Weights of a small GPT-style language model, trained from scratch on English Wikipedia: MLP 448 GeGLU, untied embeddings.
MLP neurons of a small language model. Each row is named by its layer, matrix (gate and up: input weights) and neuron, and shows model dimensions 16-143. Each number is 128 + 24 x the weight over its row's rms, rounded and kept within 0 to 255. Numbers have three digits each. A neuron's up and down rows have the sign that makes its largest values positive.
After each neuron's rows, "fires on" lists the tokens most often at its 100 highest values on Wikipedia text that the model never trained on.

L3.gate362:068119121118132130109167133120106156126067120120143121166130147125142162137161146139108165103097157146130146135139099097121157135159123125136188157114093086125116101115133113123158107134117124135138145140139132139134152093107148109126149147126105113153155139118099144145151139107145169163124158159136146145070131124140124115147123133154113100103165109167145119099149162092109155120169
L3.up362:115137109122155126113146149153109097135095150099122154114112134101136134102148104161118185136121135113106162074114089135107110183113115091119140132130110095143100134129207089120168146125118087110099121132152149131159093137099125145113163118128123108141127146132104128103119108150128138119116179185085106154100144125146152128136198081137130100093117123155111145114131151118127152136134
fires on: "'", " of", " h", " from", " until", "rove"

L6.gate374:114121095102116137134120142076112132143112106105107132127127137129157131122151120153110075139109094158110128114167112148115132116107103125106099177125127135119156120115162184140126164143112134125166111109137114099159135133133141108112116109133129142134159094074143068116137092110149175127140119113139098105147086115182118110138170101104109108137114094124112088158138179140085132131161
L6.up374:121173138125094155111116128119134099121076046106139173147148076119121150096144151103144128105108113131125136142114112150144137119156135168129129152128160143114135154115155140139172142133091123116123109138136088124123117114141129149110116121126150112138112161159175105105150082114120122115079144116098116106115144161115124135132187100133110104152122112099120148144114143135118103131143
fires on: " as", " As", ",", " |", ";", "."

L3.gate230:143166094139145089178122106134093114146066112151161129095114124130118173106177135148078120121139136136153133135111121152149196119105124099129139187106118109119158138141124117115136179123172103159117142116114127132126117092157135073109190121093109147136127139119130134138172069136131080127129119118115114127123102135158101097116125123107095148118130157140099145164134149096106139111111
L3.up230:148135146039142152160117114085161120161167121118126106102123115114102103114130096088139157139090120141147121102125104121144092167113120153125130145155123142100115122097155154108182124086116122148107095168110088129126090129130097122124143110164112112140147177142119113111130086104153107128087168135113144115106139105147141125121148111149101120134118115115109156105103141170134151165096
fires on: ",", " front"

L3.gate75:120117154117131109148129125141113176092048132124103101155145100116092116164151180078089144090115083077144166183122120128150140123140122118099154092118134078127105128123112138152129127113120118115146138151125181115089149147092125130126118118107071104114185116129146145130126134137139124128105156094152110159145109118137172133077097107136115116107172165145139107151145119143125123107141
L3.up75:160117135109152156128147101163127157151114157144078123077154118116105111169140137097113141141165101097077173106164130153072112143140147105139087101124096109121189121087136148180149089130131097166151120119129149114114103158102124128114161128097124121136116146115181125136125083137144120102120161117151175147127147146155147096136126166138133118117134123125097143134114135146118118151114
fires on: "\n", "\"", " votes"

L3.gate259:101131147157141092119168152144091166135130116138171153089135125101133136083147164134139097079132148118098158141155126130147172144139110092139166158129094138146137088131129154142113136139165098151160146151137131135196122116137115127098148105116109118166175180110129083181136108112201131117108122127149152120115128103123115124118136151132095174134146112117152129116116165096152128098134
L3.up259:116139132103102112144130058154112129107129110126140100160121097117102087132117126098108114093128114116153119100081126149119089156131122143127127165115133117113135135112091090112150123116128133121121124115148086108165169155119141087122128155168115089124119133093136153155159112068145155124120167130109151165128124112083132106145113100117127123083124146114104168190112113160167113160172
fires on: " of", " the", ","

L4.gate212:127169109162162124125121121200102158132119117141187095155128128125105107108161163130106138125151123143121119143080124092162131073109119132151141177113104137113180140102113099113147120139122114170148144138136124135112190154137154141161125169129124146144102120094111152115146149066116081110096114139111117101097120162124107139121080109104152160115104130103119124171112129104148106133159
L4.up212:170148108121172178142120139118121126115104077094130134122079157118074098110121099162140096048120121141063122125100085118132069134131111143110122160143123184114150197127140131108127162121112117093166135141122141157073155139140124135087097143139122134132111146102153142152139116112146119133130110113115101113165123136115088106148139106121145101187130139133135114161109107110133126153117
fires on: ",", ";"

L3.gate376:142128122138136106155111150160114115118079119141186106145091117116140086148096085076132086119124140062117137154112092149137135137172148145137123140098134128124127132122107167105128160114081108160189159112122134108110133144147095097138136146143112150120148124138153149140145117139106136159084121088131129146124117127121118132071110131139138150110147142127176130137117128109138112119157
L3.up376:134115119142099131126138155144103141081133167122152148126194083128151137164154098134111108158177132118154121150124147140109126131129104124088098074082146123171147101167133152143141177134116091155131133161157142108110137164104168130100153142111119118092139155147145116162148145082100134123129092097168103162139132154134162139129134133123135109106179129123119107127149163159139122137121
fires on: "\n", " as"

L3.gate375:124121106092134144128102148124116148176114183142113124130148109100150090114089103115106126096138116146128150088105092125155122110148135134123139136166144164166133130149088095118161166139147109130128145118121115116127132160113120113173113088110098131111139192092158160167130115117142144090104130122128081151158112111098077113118091153100136140116150086138138139148108124090185129139151
L3.up375:102098129130097136110137138114128151052104139153146112153110099097126114130140112162177138128138144107162099140155085140141152118156170108161164151151106146107119172135108113110104119175121129113115128099141127147144083165146129097084144096152133145105116131105106136131137106101134092101123152108132139088137137121083125128122071161120091177140165160089140144088127096108112119138122
fires on: "=", "sl", " the"

L6.gate121:129108144140131117124066171144116110178141105162105106131156144130114144131123134094130155116128115156148170164145129104138102142153076121167115124127097128140134114130140186169136119133115130134146155149157178095130124146137118102115141172136158170185126135126139161101150146127161091111103168090114105134141086110141120127121109094153134136124159107142150082174174163084114140116149
L6.up121:100098132143113119168057120119072104113100191135121148137145118131128166158122105125172120127152106101122140137092151125093127169172126143181095091133097161134145106149136106150084118124137086156167150125136134171134098118092127096140171163139107145139121142138118159103132098147136122124115139114125133147129144097150130148108178163127169125133114154162122109125121104117143092127101
fires on: "w", "c", "W", "t", "ub", "k"

L6.gate204:132138121132141140106106125097149172174113125164149126141109126124094140145139152108154142088092125162149116105123131133122144136102129136145116123186114130089153099119122123088142135144102089139159137092147104150084138073121140171123126095114080142196126121117138137136148103181151113153143176125106166088134100108171080151179123125172146162123170119111141123129172125137104167147131
L6.up204:094076106085118113136139108150122161126124108136113134136107120114125115137179158157131144153088101126167109074115108121130114125134096138174110112123120199104093086141134135126109131164164145138132095106132109142124055110088164138153094148121134132130108121104114111107130123163156096088081117107118136110129132118098095142122172107136128137095118122154124154140166152141104183118111
fires on: " until", " since", " (", " of", " Died", "^"